Weights of a small GPT-style language model, trained from scratch on English Wikipedia: vocabulary 8192, untied embeddings.
MLP neurons of a small language model. Each row is named by its layer, matrix (gate and up: input weights) and neuron, and shows model dimensions 0-95. Each number is 128 + 32 x the weight over its row's rms, rounded and kept within 0 to 255. Numbers have three digits each. A neuron's up and down rows have the sign that makes its largest values positive.
After each neuron's rows, "fires on" lists the tokens most often at its 100 highest values on Wikipedia text that the model never trained on.

L6.gate81:108133126138101091110120155112142011123123124134148095085110134118113096148145099067112108073122148162151179090176091170131148150122126113106082121119170173097146114091072091117125116112128144151179104171156175118210126125101118157174127149137126086145150199175112145179132101135101156087
L6.up81:141218070206124079105126145148178118096132096121114165139091077142160137173092102135154131120130175121092153169157125142084103136077153127065105116086141185092095147138177142145141101144150134111161114084135138108107159121051124060143104115164153137141104188117171106102132101080072120104
fires on: "o", "to", "| ", "(", "ad", "wa"

L5.gate259:114094168130173121140125081115091134121144175091143189113154115081113125100097182201128079133180125133052075178130127131132223093162057152122078126116117117139163116132091136082107150109162118091147112130098172083173091231131101079117130150188140125116132104113090156216147159119102083180
L5.up259:120128140180108090144082141110149104050189105142160155171137098103135083155064138160105164097138164095157148151108145086066117165120117126160102194125124122168132126102108134130152139137098109096100150130106107167193207175133117098139086143145098056084123146162094153156125106127098115106
fires on: "$", "°", "′", ":"

L9.gate291:113121130124175138104154186094125137085094123141071088110140130092125099159073101116196148154078118164085097090151103157126097136140136105139125167150157093072171139089099120124105153139096063107148106127081117119179081170134121111151124124095140126180154134084119133173106103167164115155
L9.up291:064168151136117152118125092158052102096072149157179154100145201181158133110085141113135138136175131120099144166195155082163113186122131095150145152116145139124113146150106135128174074143152127145124171130141146137147149083145137117145138064174150116073166155091126110135151099131100132036
fires on: "'", "emb", "tion"

L6.gate493:133142097062110050121148101098129152070164151055087141160118120148150109141132190194133179123114150119131143084180120109154160061106074129168122168154115086146116106123140170118183151119144119062151097148119084078137193115135149059151124155164135117087140126156150126119144113074151123168
L6.up493:158147107062117070163128178081158163133189162121095111113114132116153120063158158098068145150101090139082156086187077137116118180097079122128149174096119054126098112128081106130167117092147153151126083180086138089068125120050163177146119196133141119126137107119111128126166082097136086160
fires on: "ex", "re", "ext", "to ", "sup"

L2.gate138:100079100114165137087138068062142106155121045100172081094094142115113129147171072139118089104118094146096129088073110093134148163136119096127069119120129110059153136149162152115149086100138177198105152175144127119193152103105125143142108147180090103123140108121117119144057164155104146125
L2.up138:112079099135148072125157128095172121189138092163126135161111152119086122161211145122143109063153131143120089114107200118156138116153145141136126112050103130051080130160172137138110060090118133208093110142158126084211169114128132060161096182133106144118157141144066062133129142148153150159
fires on: "ip", "ord", "and", "play", "German", "first"

L5.gate253:142145096175135096138120117140096113118194142132145130067147093123188135151140123097115104103154173083089148105174095116134142153121199134113101112141062157153089138143169099095129065181155083148121131159111079137124131109114147131036149125134117113131221115134137184150088133132079157149
L5.up253:164122067142074128122131143141124088089161143056146118114172141094131145129074085110087145125103100157094091059148108133134131176107148118129145130167076130114169138173101119116098174103125116132149137187098039126127121164113094133045207098095080080111172088114161122171158108128097131115
fires on: "\n", "ce", "est"

L6.gate88:106086124186094122122112098122139105149130182180063091132112141101130150125111155117136158120109158193121180161085128134112161189173092149103138079216152102148163116140138056135123124153179133120146121140125111124099161157108069110096131097109171124148119052165111129130144141135055186133
L6.up88:110202118162089109137169119133086133119105150162136078146110130101085197093132169182125158121110149100065133154117071147201114175107131093120109094189107121071151102156153098124100131120136149102139122108135125175092083157137144132111155150128116107086120098109123176162160187185110134073
fires on: ". ", "1", "US ", ".", "–"

L2.gate209:122114142094085158127126110169094174137144143102126156128132111161136108086126154156084137134108089170118097174028156123089097142156128130100221080110107096167175088166106134117179136126172156063134109112176177150148103068124118150162128191103101164176081130061148086095068167125110111119
L2.up209:129150161119129146097127138129145075119132122140119129148134118133120206090120117137141124104142153197095122237094156076127096132113097171143189109137183083198132154144105103103142168114105120087101094150117194108133156155172137105093162162133151120131092141105097083154099131096134062136
fires on: "\n", "]", "\", "

L9.gate240:093111121149125136102061095181147141140117158149045090179143153139097138098154112116088116194142080106077225147144155130162114146138162139101167180158185173131102085117101184130116129120131199110141132110134163123108123117131141062147172076145111180166124134114127106116168120137140111143
L9.up240:081118186129189096102139115150175160141142134113122157175108124148104144111128192114137127157115173133062102166129149117112149149087084117060145057115135159153085091094109158123115119121127172142116177116085118083106102134079132107141167098164079122122108114148192149151163099171109102148
fires on: "=", "(", "ab"

L6.gate371:107153170139133147128109095117160130082124137117184117147114187128125123148125062158121128131137142113132144160192154075144155084215090099125098078191173131157195142110133110096152148142161139138175126156115131162123154134126150089126129164117135118099118124186107159180105192081093142149
L6.up371:130184149105150120099109147089196100085153133125187084131108157117177087175118086158131080167151174130115097164112111082181167100124087100108144098187139107171162151119144157108189127172138137186158079142130124111180143171176116054088080144138180102094155108119123167173083165087076115104
fires on: ": ", "′", "°", ".", ". "

L9.gate189:160130194182197132137103159111098098087113111113074134154155121120155087179153041141106110131144089120173145126106121073120101112130136089135151149096176068135122100155160131091112072132192110106124116076146190112112108153134153126151159120099055145126131110125131116140160104104090141186
L9.up189:081156147143160063107142178103086161114102135113097135138124187109177155166148117066072109100185108122100094194109136102158152139103083103126161090081112136152086120139162094141078109112145150086114131195178110145159190153153120129114125071109124153099146067126148144128139137125081094140
fires on: "(", "."

L2.gate119:112151122178174084103120110137158116133111091092137161152116121111093135120135053115136149114183021104132139080156107128107161129067113117130142132138169136113098113148145167083141100166113124130091142174119065080132164130056111175119190175143082135150146091140090132184126131116091104112
L2.up119:112107151160139129112113153137121116074122162105177178134136181062124126138120113169185114158139112127140107124121081126149142155094163105063166170172120123151142106108170166128119131170149199126144124153161116129110126191152091195116170122138087182081129154071095136110096142100131089141
fires on: "\n\n", "as ", "or "

L4.gate123:074132163100124178117169150154083141101108143173120155117053104055082090134112163076147152119099095161030122095104119134169102123120079147140087115094132104082124167108111155118130133141146112170169117167141104157050135113177089059129141117142164149104147048142131085073093190100089129132
L4.up123:171138039093121161133149136097117160187137101120129131074088127071137109210158178171149135132060114173124140184132111162136147144152096087105094082139123141161127143182137150147165164125155142146122149085076149140150108139156130131158101133176109129117146030153052123172066119169116119121
fires on: "States ", "York ", ". ", "China "

L6.gate300:127122184160192075124149140151077096152133194129097120121159120183138093144127132161159090092104173197100077165177107145123163114123140080100125150039147136122118186101137090210120139106081115136156100145193111109141104144118143056101143100135156129043102131143100144050106129162179094106
L6.up300:082090173155124114113181114106128146073146140144064076123149160120167137174169179115143118077154118174085120097160113081115135111146132114165089164075104108088161106100136157143090153128113147124111112083138122108091116094128106120089170087043158150053101169151129067081133122154114120115
fires on: ".", "-", ":"

L5.gate313:070121125153093155118154095094108158145166087147133135047110138118153144160140067139106106111147107130135126110175090094115154148170115102118171133131125130175127129193057203125128109138082154119228187155146149070145162037085158117078100134125130112126135122083149068116124148102098185117
L5.up313:083096129132133108107120150100123168134150087182150131072072098133146132168089103158119150087154142145118147099130103177120130094124124110141151152165197173144048108188031147130112154170133153108189177160092101142170179084108148065085164139104172103131112135086122164135107120079095174114
fires on: "\n", "of ", "in ", ": ", ", ", "- "

L5.gate295:157145118070142132106128118084091119113146160123121120125168061148144128127103136133153162134109136103111177090150138125097097109144146118058098125116150161111114146173174133154132154137165147149145160111150106155147140122080135125074097108146125214121110149076179148094065181154088169097
L5.up295:158171140128130114161122102140091081085147093124154148154153121069119203192109097144135164076106163107125091205118114122147128108163176168059178123097157102168120151135102126132143129105074077098122119123096145066065086137084087139057131148089105141110130168158143055148086112148074136066
fires on: "\n", "and ", ". ", "ac", "- ", "-"

L4.gate5:105072123169162116130138147095069115119152161162169148094087183111126154171150082121173140118123120073125120142130146069181143113075142159134136117149128154082137171158107162168173115189104114110133119087147099134157146141179127131044079124116088113104148093161132151070059060164099113122
L4.up5:110143129141120192124146098116092190108206201177155137165123147071145058130079148111137171112135141113117118114142100126133110102156168136158126115096105178157115166126163108158110161107150129080130120018145118152135070132169102104092063126087088174118207138148106189072117111177119102148
fires on: "of ", "in ", "In ", "the ", ": ", "\n\n"

L5.gate281:177075154142114109105100160089073150157149115112137153115138113162161132118128169195144118225129184143128142144139167093104120127156097158167074147163077101187114093123097155124049157113113108112152097068137205164141091147120127113102160089117158121161102164125131107149143113063116154114
L5.up281:170124134089146016097180097146107157135157100128100111106143113127168107171100136172112131154118104153100149178108156085131078124154035163134109162165103090152112076152124172191159160134115105116150127102100148145138126132193137109123070093147152132170082115142138131121123079158154089157
fires on: "United ", "-", ". ", "Royal "

L5.gate378:209122126130169118123095144123144143106162167109168072131123185163097082106116082150092098092077104138130126118090165134111095111128173077194179059143135159147144116051112147088115085095104109078130141165124099143129104112123140088108099091154133185103086124149151131121112179139130104158
L5.up378:139118165070154142141149208107202102033140157144164117093170147135154118077063148118145137060163132148106109130088120094120140055135155157103124069158202074196099160074185134060129134119094087089144155096152127131130142120137102111141134089127152087098109127125163127129081160153155115131
fires on: ". ", "', ", "\n\n", "| ", ", ", "zone"

L9.gate247:167152137118114142112159146128132177133110082071068179105189152088076099127168121134174168074096139099130182136100124076135137141110114110170156097133137180127137081092155166180101121144137127096113127073138124125207165201129185117113157105151138145132151145145163107043124139102080165192
L9.up247:153169073086150119181117156098105070061081155127134186179141125155131132196090129151117128035201134122125114098128145114145123119079134124097177132177177110157096171119133132124073087186190076124147134145171145128198161160210174108088144133078130124116151159140105141140123095125160102105
fires on: "(", "| ", "was ", "an ", " "

L4.gate329:133098101203138098171107105105175116102139116112162145112172091086120069134131168090148130147195133084086084125151175082089109177171129148142164137134073082115122136102105053107155140110159127107105114124143137105184107116194153147150167135168110088138149159110098128177060125167168164122
L4.up329:154092129140124145121128206119079131115140127117129127117106143114154142172150139151103043148124115075090116121075158121103140139076105185114142115149150113139122134188099114152166128119137165103119112117066135158120111184111095094047073117095147158169161173063124119133096156199139074160
fires on: "of ", "- ", "–", "| ", ": ", "ö"

L4.gate324:149159095137105116195120161139104128094122121165139083183143115149113146133165139104125133084182161251126076111171101085088179132083061121143147136200101171165077146156147161135130149121096123145112129139111093116129139124105134140100106107177126155085196026109107153150100123133104139092
L4.up324:138110115173188137149160172089089096106110117111118098158134116168107104100134165155178058120171083153112089071165078122101148101105134096109101148133133134115128124143116154151146126134122156131109096109167068140151128106159160179073089126145160094123119076117112035171100175121069236097
fires on: "| ", "as ", ", ", "List ", "; ", "• "

L2.gate455:145176147194116141155141128127134112082102087136170067095137112122089102221128097092160132110143151125103119183089146183117162119145152139135108141118139117124144079130181146118142187175104177144110127183172149071131154126141177138134167114118170082134163116127125124195151153109117110186
L2.up455:074177149182116140163157072128120142093108126108174075129162156174058158173117116148162100124220125125141120151083069142152128130131169147133072133166155167111131081085181175149108113149074171150125138168177106065137134174144176179146133145070168097128121147081093109180088116134156109111
fires on: "\n\n", "Species", "): "

L5.gate374:113175079153152127074096137166113138142139139154125166056104158100179113121095066148177162086110167144061149110156123118137121175142163106131116136136165154101176080158134146137146221130118132128178133124035164134202106136128177089142149101128140130199085079127161136157086127109130165129
L5.up374:123102094131120176074103122189118098156104170190156122115090116075215111128116076163171091116193234139088111105139110077110179120139123138159085135104125148132104111171131096138082170130113155172138062070058163100125145144085195089135140070146125154117071140122125181146175138115125157104
fires on: ", ", "Northern "

L5.gate299:141101159196122096167178140125137112112124105089162050094115145155111131125112155104095097116204135178116152095082097135147115184170183192125065133111140175094161151121174139156124152139148130127128142134149108046102094089081144129156116143146130080091141135128108112174084123141109144116
L5.up299:063166131138142088173091171148114117109111064108116121093194128189193142175086153116118123139121151145140133079088197117078148141094156129115119090089103114120110150035115184131146106105123119139137179119162180123174133096152151141113090096150178193145129112150111147135112111098203195077
fires on: "- ", "doc", ": ", "(", "manag", "| "

L6.gate473:134163098144101142064162138118105140163174133148099137106202102155160153119147109128112122110146064136100097133121124171180105102045109125130116135136160103153158171173160159125087152129069140151128126099098116091173169072123104089105170152100110093131144064107147121113105157102083108115
L6.up473:118141152120094153117170097175124101131178142092176115125164121117158141150156131113176142099151116117078159141087095095118191120125102076125119129213095099160161139202164123155125091131121106174072148115118137169157089108137094150046121164129098071158088112044097074181122122073109109128
fires on: "B", "or ", "b", "1 ", "e"

L4.gate151:127138164143191124151157109182122165143161108162147134141134104114122105115109133157114093150078144099139119130108142111098134151184151091068126143136122098093076103154138175123144117168081095121135154070098127105128183104135142150169078109079167114116139124126150097131060095080102068126
L4.up151:187141138136144149154084085153122100126147072150130163076128149129091152163168148123151094098089115140136136139134084087127129157116098131110140181168158112080092105137093140108153114152045111107124106092131176137156177054140137138133142141125191079075160126152129157161129109144104058134
fires on: ": ", "of ", "==", "American ", "===", "ed "

L4.gate345:093128111129096106135119098083057165123153150102113161134131143136088192129119153073117136110129114081146133106122156113121168132154183117129135181208113201161127145122114166169076096178123107133183146089090119152052104096091131062134129104120167118134148175171092152116061102128140144091
L4.up345:174086094181113139143087137098090224184145116111148132136134091128180139163105162133124116085134143117146060183140114140068110132097195132148124114083177118128130129128158074109107142172137148233157137147152096144143082125191119149110144140092114108190078159099122154073140169139140158070
fires on: "-", ". ", "(", "ed ", "us ", ": "

L9.gate418:188105161132131058129131131067105114106152103123195157113102102110157125112128101161115170197135101121107138168132150137149120121104109104142110138137084129133167130088108186050105130115128123086219125074137087170102117170161145083114132117101112155116159200208075145134094129081104143123
L9.up418:132085065097121102098132182127166126144161048164153072174140124115135041088126115109043141122120132172103143169099118140150146091065088166121128079148157164140136117105059152105150132142068199108116114178106137152147138082150103123170139118131119142118168154126115160140137158133134076152
fires on: ", ", "′", "°", "–"

L5.gate348:141100119125070094125155190112142143160102142126101142111210141121094080151133106120129119117128117144091122120161144145153092135128108125138133031125135179126167098131136140085141141116149124147108159196118101151167183126141103087135100182121129119091113135126104098095121101133148062128
L5.up348:102122164126068145178139129142103140142110100117145101146152126105126173104121212133124099158151121108105065142161123117106164116086078130115138134154113079169141102143127112165089104166123088178090125169111187095121129122104157194095104130155074138065149125142116121086087130130132154160
fires on: "1", "1 ", "0 "

L6.gate135:189095197147171080157112154139145142104170093136104114078137153142121078067170110152184118102110112148118110113089116107113118088068090216160154096111157115126120127107132113147121120149117125133175139140201115126139177094130090120126082112044166134111106134207132166134111102153086068130
L6.up135:110163157121067135167131196096145109155141124107155088176150076134082116092142127097130125116174078165089106118134080109123154056053099160148100080121183146115098102072128103051131122085104148143120099062161082107114160142125122070170125082111184114119153071170106086122195117142128114107
fires on: "of ", "at ", "and ", ", ", "by ", "zone"

L5.gate261:116114143134129161127184162174087086102144118101099140129131109071160152087169151092081163112170164139111190188116104117135114078149141121109153099131181162144105187200106110143099137098077140149093114135188144107080104090134102077133158135131117111194091066151102219138160075170117106094
L5.up261:110146211144147140198161152189092093112161184087118147118135115086169116130148122102115185097209133119150134117145116147121068094115125124127160110140176133135086189185115106142083164077106141136085085162152131138141163078141178132135172087174182076184140132130136188090136109165119105106
fires on: "co", "We", "we", "ne", "spe", "he"

L9.gate133:178145066157128136129079141177140087128161187107094092214118183127170058138143133143120117114113114159122134167089137161134114162129092087078204135173142106112110052134174130132100151126151177156107166171138184121162138229089099098130138069156122137140126142054158106132140140109161176097
L9.up133:170131193101150109155166135169100148073141174118126114191110158156143114095103094104118086167120090180164122122113213134128138159139090122122126108128097148174102100145136168125104149093146121097128116137136148113113147101107164154163059124159131131127140183081119113081110101105139134121
fires on: "(", "- ", "197"

L6.gate272:158116144112137036142117139088126149160130155100141072069113136166112073132100112115143136148137175137166111133174139118156164122125138164103000145079116133180126125059151139105132165124114105035182114104112176130199172166175132114114141118132131126051146164156134158107119136134102131126
L6.up272:121142079083134111105144109139075114129130110143049116112121150176150124103115071070141196078112066139111089193126179103176085116111165162179101172076151100144151083098088116136108096139157110120179164088089140148157119119185149115122101169131120174095106140128141101123075077169113117118
fires on: ".", ":", ",", ")."

L5.gate329:156117153122175120205141115097089075125194079103121135054107154145113081143133205134139091109117093141180156118146077096171158132155148162144116113120153152089125101084142176116081067149184155149132099130124223154075127119127144139126079139137113089113192182128106126045122127146115134080
L5.up329:102057178132128157116115146127170142143128120112130108106117131144145089107115111089113122083189085169183190075106070107151180133137145141131119095058119068101158169143153102096086095216118129117089110062130175165098147128138175113141139115099104077106155118104099108114151146174073139099
fires on: "or ", "a ", "and ", "of ", "in ", "ro"

L9.gate103:098148127156169165081065162125126113121131137122101084129125138181123118122092132109207154098143115069138140149148135103089109150126157139158096135154087073157185100147130145126106120128112118175131106160195125142092169185107116096163191134157103149059078083123194137053125116102091135128
L9.up103:160103115160172133149115068127132140126110127075128111100136120140060141122062118124160123097124131055149109166131148126130111112124121134123114093134104126147091202139146103194136063146164175086091089154170149132110125167064158086123190154150129116100084059113108158127158166096061107165
fires on: "li", "l", "g", "Oli", "G", "i"

L4.gate322:088102119134163134122130090127151130158109116155132125129144131044097117126133106166096124126071102127119140162141120106126170146081142137143180094074133133137130146150118135146145188117098126106112112074192126201111139040089148096124176154132099094101094156130082137117123159153112148074
L4.up322:105089103092089112101132212113080192101137124203148121173121137090103106116185145140133101127141094074107168104133144168181170128168150169135158092140106076124082134148128141129160146141103150083120174160170136113099154100101120113081151143115146119111206104081147123175145199152151081150
fires on: "- ", ": ", "ö", "for ", "der"

L5.gate266:148131114187160146106124153147124085137122189127155176188109131137141076071162125137186108111140076156152123173143129146108076138082147184121119136066158098173108206120084106093126094110112077069100111108153176127139191160119111093147122132097113180106168139142126054132124124141088199099
L5.up266:133191109114132076125069124128152081097104121116119168152133159156166110112132108082138131143038109138154079128079125146109076110132128151187109073152123154172101117158112147136114092092097101136098175098160142185148208063180090026111120085082066081092147106182137139141153132128107163156
fires on: "; ", ".", ": ", ". ", ")."

L9.gate355:104117095126106151111060152141147200103094029146136179149106168117105133154192130152147125134124151117130137112112124167101103109182094118126144106217127166092143093066133184164102092115133081121105078153193094141177109074140162177096089101084130123121132148132093125126133155118142112164
L9.up355:096154145129129179128193128096159142043081149121100060128114122162139179097097182100090115124159138135126135133134156142140100142154164106093156110082134072105168115132141134108157175103126184097107101125136147179143152101162127167118082081131099127137147180177199133133160095138183065110
fires on: "one ", "two ", "a ", "who ", "Two ", "three "

L9.gate55:082097126130157201117102181153138093148149096199134132110225138056159151158133117092136139170110120119138167135087151113110079113040139118082111152149117144134132111143155100149102136101096145173094107143186131078162103190146081097123157083064090085162138183092091164124124149050144123164
L9.up55:169113174110145184085143107137135157117141227148100109177134108023126074120105115131181122136126133161099205146129159154185148115149095050143114144150139108144104081121108144154112133097127080134130126134165058111131176166070116103124140195150095105085111124086116102111151149138142097098
fires on: "b", "un", "198", "im", "under", "197"

L5.gate77:150113170117102148138124108149092150138148093184128099105108144150143124073064184083159188091099078134178123133171144160128165087164076093143184100117154124088137114111151122172115069191146150127121090158083148178173129134121129184099093113123193154094087127140105083098134177136145118132
L5.up77:159086163133165159128158090095052168138152117147130119119154138135144083091127157123149159104077125168161118150173176134133105109157089135135109126098119157094113120126158114161100066214149099132068143064114158208167122173172134157121129168123132162078151161148149123142070176139163149142
fires on: "and ", "a ", "are ", "it "

L5.gate26:114158153167114102095064136152127119180197118203153147119100189109110122115062088109169098130126120176098101126174119109190137119163078169065080159123161174138106097180090185120076151117125126154196152099175148102114138142132111120116114091092141093142102101136170088139148121082098135080
L5.up26:126147085150131093081098123131103152175144136137107140081111133081191083147098096193132186130104150130131152178184165131155130119178052168185163169078135178109172091194126134117111156169152141118152170072116160158148114084129130131119093050135169094124119091113106140098131091120089125094
fires on: ", ", "-"

L5.gate510:129165144117128167124139140087117189149185137170151110100093191171145120167173173139104154191097124124167141188146120177115129155145099181096136101121075208164112091096160095111135072139088092167075129127084118153121116133128104096112174132154166085126155094145084126127182136201148143100
L5.up510:143136174158098141128154151099141125092174162153120149126084123187148100119093202184107145152099099137167121232145082137143115125133101149127132120123134162159099089133188070126128083110090163093136151136091115162127117092179106093066117108162166085108134139118132109140157142200160089141
fires on: "= ", "number ", "gen", "Company ", "″", "Tour "

L4.gate161:125085126128103080152124075080117191109138123178104179128124197083138166194120143144151142073128034099097166104175134081169110115187098108103126170134149138114090103145090117072098191076140126122150148110125098174081185078128070089095109116084126123109166107109136199112176213088081102113
L4.up161:125119069161142124128107144142134100143118173151118138060084158134128119109141101084106141178146151124139103155166153106148173115121104137105119162142079141140113108210090162103120100151131119102133135026140162114141157110111113127099116145097135129137216142094112173107118112108050124103
fires on: "New ", "San ", ". ", "Tamil ", "-"

L5.gate100:165137090137114131143146190132145127147123135113137186090120148079151142151216115113124101151069069149052126193166097092120168174147135144100119145160145105127117073177162108108184105112119087074095097037109089105130165103155136151082160148134133115171118114136097101160146129153164161148
L5.up100:146168130148107161137114168160151071127148149089148176108131145119135146130126090120152082163052078160117113157205116132111151185117130125062159149073128078149095134117149141054148132097110107067104115139122113133156140116090082102101143139165145089115105105123067085152148073171106152095
fires on: "de", "De", "e", "a", "..", "vi"

L6.gate87:147101128132152183171110155141100163089148184139120121144124182152163087097119142103086158134120041196116115136094145070191119088095112098147123100090169135189142145172177132119137104118160203114151152087078104130199083148110035085127133150113092101124099115120132127146129073098112127164
L6.up87:213084104156115092150062140118096161123066089094087136149101187140155156166163115110083137131092130118107121148090168130146129144079096137139121090040123146167167153128171072131063132107157132076122118154135074139154137120101083093122106057092084155130189060149118160111097103126148135136
fires on: ".", "("

L4.gate124:144118178174086080138109112073110169146213139146205123106109227077154186183102161142153126110128133106125105100129143071125155151147136175135079149097135201180127146135097166111127141123129164072145159109171114159129099130129132182149107095094130164133141156165113102158059217098143139121
L4.up124:094127127115142102072114135087130117203151105138198102133137115132135123098085176115159163107122116101158115120082130117132101068074120141111121121077143199172151096109130182079065184126095160183116095112133155195158114126151085130112110164081182143132156119139100139147088127120163056140
fires on: "in ", "at ", "of ", ": ", "Arena ", "near "

L4.gate366:164109100102129132166143092068140192098164143114116102087148113144149111172120127182132210164131153147146156165156188167157137107175150104109169121131081126204137108066159139124096111170099114109079085170182105137152077085125114086118138130102177115142173135085119090130075177153166137178
L4.up366:172118148106059140146169120092147162144141171150138150103145146210151151080083113063127185145152092106143135080121119160135133176127107126108126159108171138162145124142059143125110032131117089105124166140208108149228091104139117098125069098121150097123139194136119055127111092170136146129
fires on: "'", "list ", "iti", "’", "List "

L4.gate92:142143117127132133088122173154040108131161142177138179102123154182153137141115074121118085088136112151102163145141156156160166099114084116084098117071172140072066095162101158138129130083058142107195160065125115092069133151117134111091096131143113147135121105098125143064045105080099133067
L4.up92:124140135137126092084120194123091127139146146129130171078108163159184161146109056205126140095130132105149193188147137146151124126110079115124101114115133118038064116199097109126152120143114153138210143091094116137123137095134181126092046100151134066123158115102149136095094082125095116046
fires on: "of ", "in ", ", ", "gu", ": "

L9.gate347:064083126156174045118120150094123162155132097150061110152124128152129129102161156135223125096108077128188139128146126137087180168158184134080130137140165156074171191145187117140155154082092145145108147091133147149143069152140123127189146185112089141092141161068159140094072120114122080173
L9.up347:096141099168148079128139151099147118139151095104129136108150139160137115143126132116145165131137116069192188145176146178138166110129157156101121075140130147128138107160112190180096145126066150139149125060162166124124126101187085130127135172104107123190137186131237137113127158127163131188
fires on: "al", "ad", "l", "sec", "il", "and "

L4.gate403:131142194108143092145104133101139122080123181123108101144162112118119101122122101123145175171089159090159142154117122127117115164130166162169107094079100157147096113135132096085126167049111094157140088133142146147134132115169126105113123129092139133128110190173111128133158130165054119107
L4.up403:072084160080119156136149160111166116110143141216103120133134130149153159119134083079105081148067102108144119158117093101139099118106118135129144130082158114127119128132083041049109144128084109128190117100151115198188096117165153131104142117112149154118074193147084110178098174158089079119
fires on: ":", ".", ".\"", "\"."

L6.gate379:128180163110151134140153133099118065132147105099114120174099079169088135074099145000174179076142134157127143170156069131063083132094164133112139095153130159157148129135124102139121142114137122069105138119133161081097069152110155127097176134125142189125141150121201142068062102154136112139
L6.up379:126154114160126108081121090135140192111153107069109088156079103120159168145162051094130122092096170112094096125111159067111203122152122116130107092102117107104086168139164121115094183135162138190116190103166101174089103138140103103163107077193134119153089138092122144125154163131136140173
fires on: "(", "ia"

L5.gate197:097170100132141135122130186138114088104108200159173118152183130083162121124093153118165104141178075148101112142184175089125127148146117131148130121121148111123139146193067135140130136109109120160148077090162142141142148174135124087169103119166138103090136080138071139111107083144170108147
L5.up197:099096140088083088073132080104095126154134163106121113135168129035102150085156155083139116119175156182149153090136125103100079187135065156128135105119111087116098161082156123132071216133094068144108173132126200098122129136093109049142189098155058104122157110127164072109119118134121090160
fires on: "years ", "year ", "time ", "0 "

L4.gate496:120143135067131118164148131122088169172074101144068066129089135103152073174113062113109157055118087094093126109116100190081157127114138071124073074102087124120145163120094128130127114088175143130149171176124167131077092136156131179129140108124094098152172134130093179151142160164084155145
L4.up496:155159169084109112164126133159093164093094113175102082138167124111158113144137140098094117101071110201117152190105160136126149107136147074108096123116171076137048161174146125144138174162028119134142103140132149141095106142164169129178122138166111106115092103164122168143181089147099183102
fires on: ". ", "su", "ag", "ince", "States "

L2.gate19:167105115144178101148125132120058139131129113103140108131111110126126139141076107140089127070106115104166147131127111111133085094145136137125124179145128147136170123133107137093149152113059070146135104147133138183084055190154091122105108167071143122178156149165131137127157149157131122124
L2.up19:178090120144148118159148140114022131136149133153101115093095135146044128218065136137076092104135134138164155096122111099161080147165154126091158154095140171142149197146101175114199119120093122174103138151117119152090084137158106081099137169136168146185147164192131146121114148126098144155
fires on: "U", "Sc", "Tel", "Ph", "Cap", "sc"

L4.gate412:148101160147168133177113078127132114125160173102142108158119116102110105119109171152115064115104110132154130064119129112106156177161174108112065116180086141189089173167111143127160130085100135141191206153095107154150126142104116160091093133131136101063211130131151125115119145079098081036
L4.up412:104103097180197105138110089116110095119110143125165092142086097101087087169087137126181099129118152123115146062120080144103149143115133092129041156153117091174138159128124124116108189080124119135119176119097147145180130105072133118122093146104096098119168108162096149152102216132100082066
fires on: ", ", "Website", ": "

L6.gate438:065143141157139141143087106101122108189159195133169081109127154156130121137129194105149113140138055143127134162109094102101167156100092149095097089151122134120117129106062151119119138125116182111112133123116132116133187064138129092072152134138190074116097035140123074081166092133148169128
L6.up438:157077163168103173158118150170165148127122089116113139115109129042113096160146120073133136129099116099146119153142141122116111142126158084138140161095117048127135156153153107144081115181150125172191101074126126160100132139088146108135094159089101145071102188140159124067133149178078126124
fires on: "in ", "de ", "et ", "on ", "y ", "19 "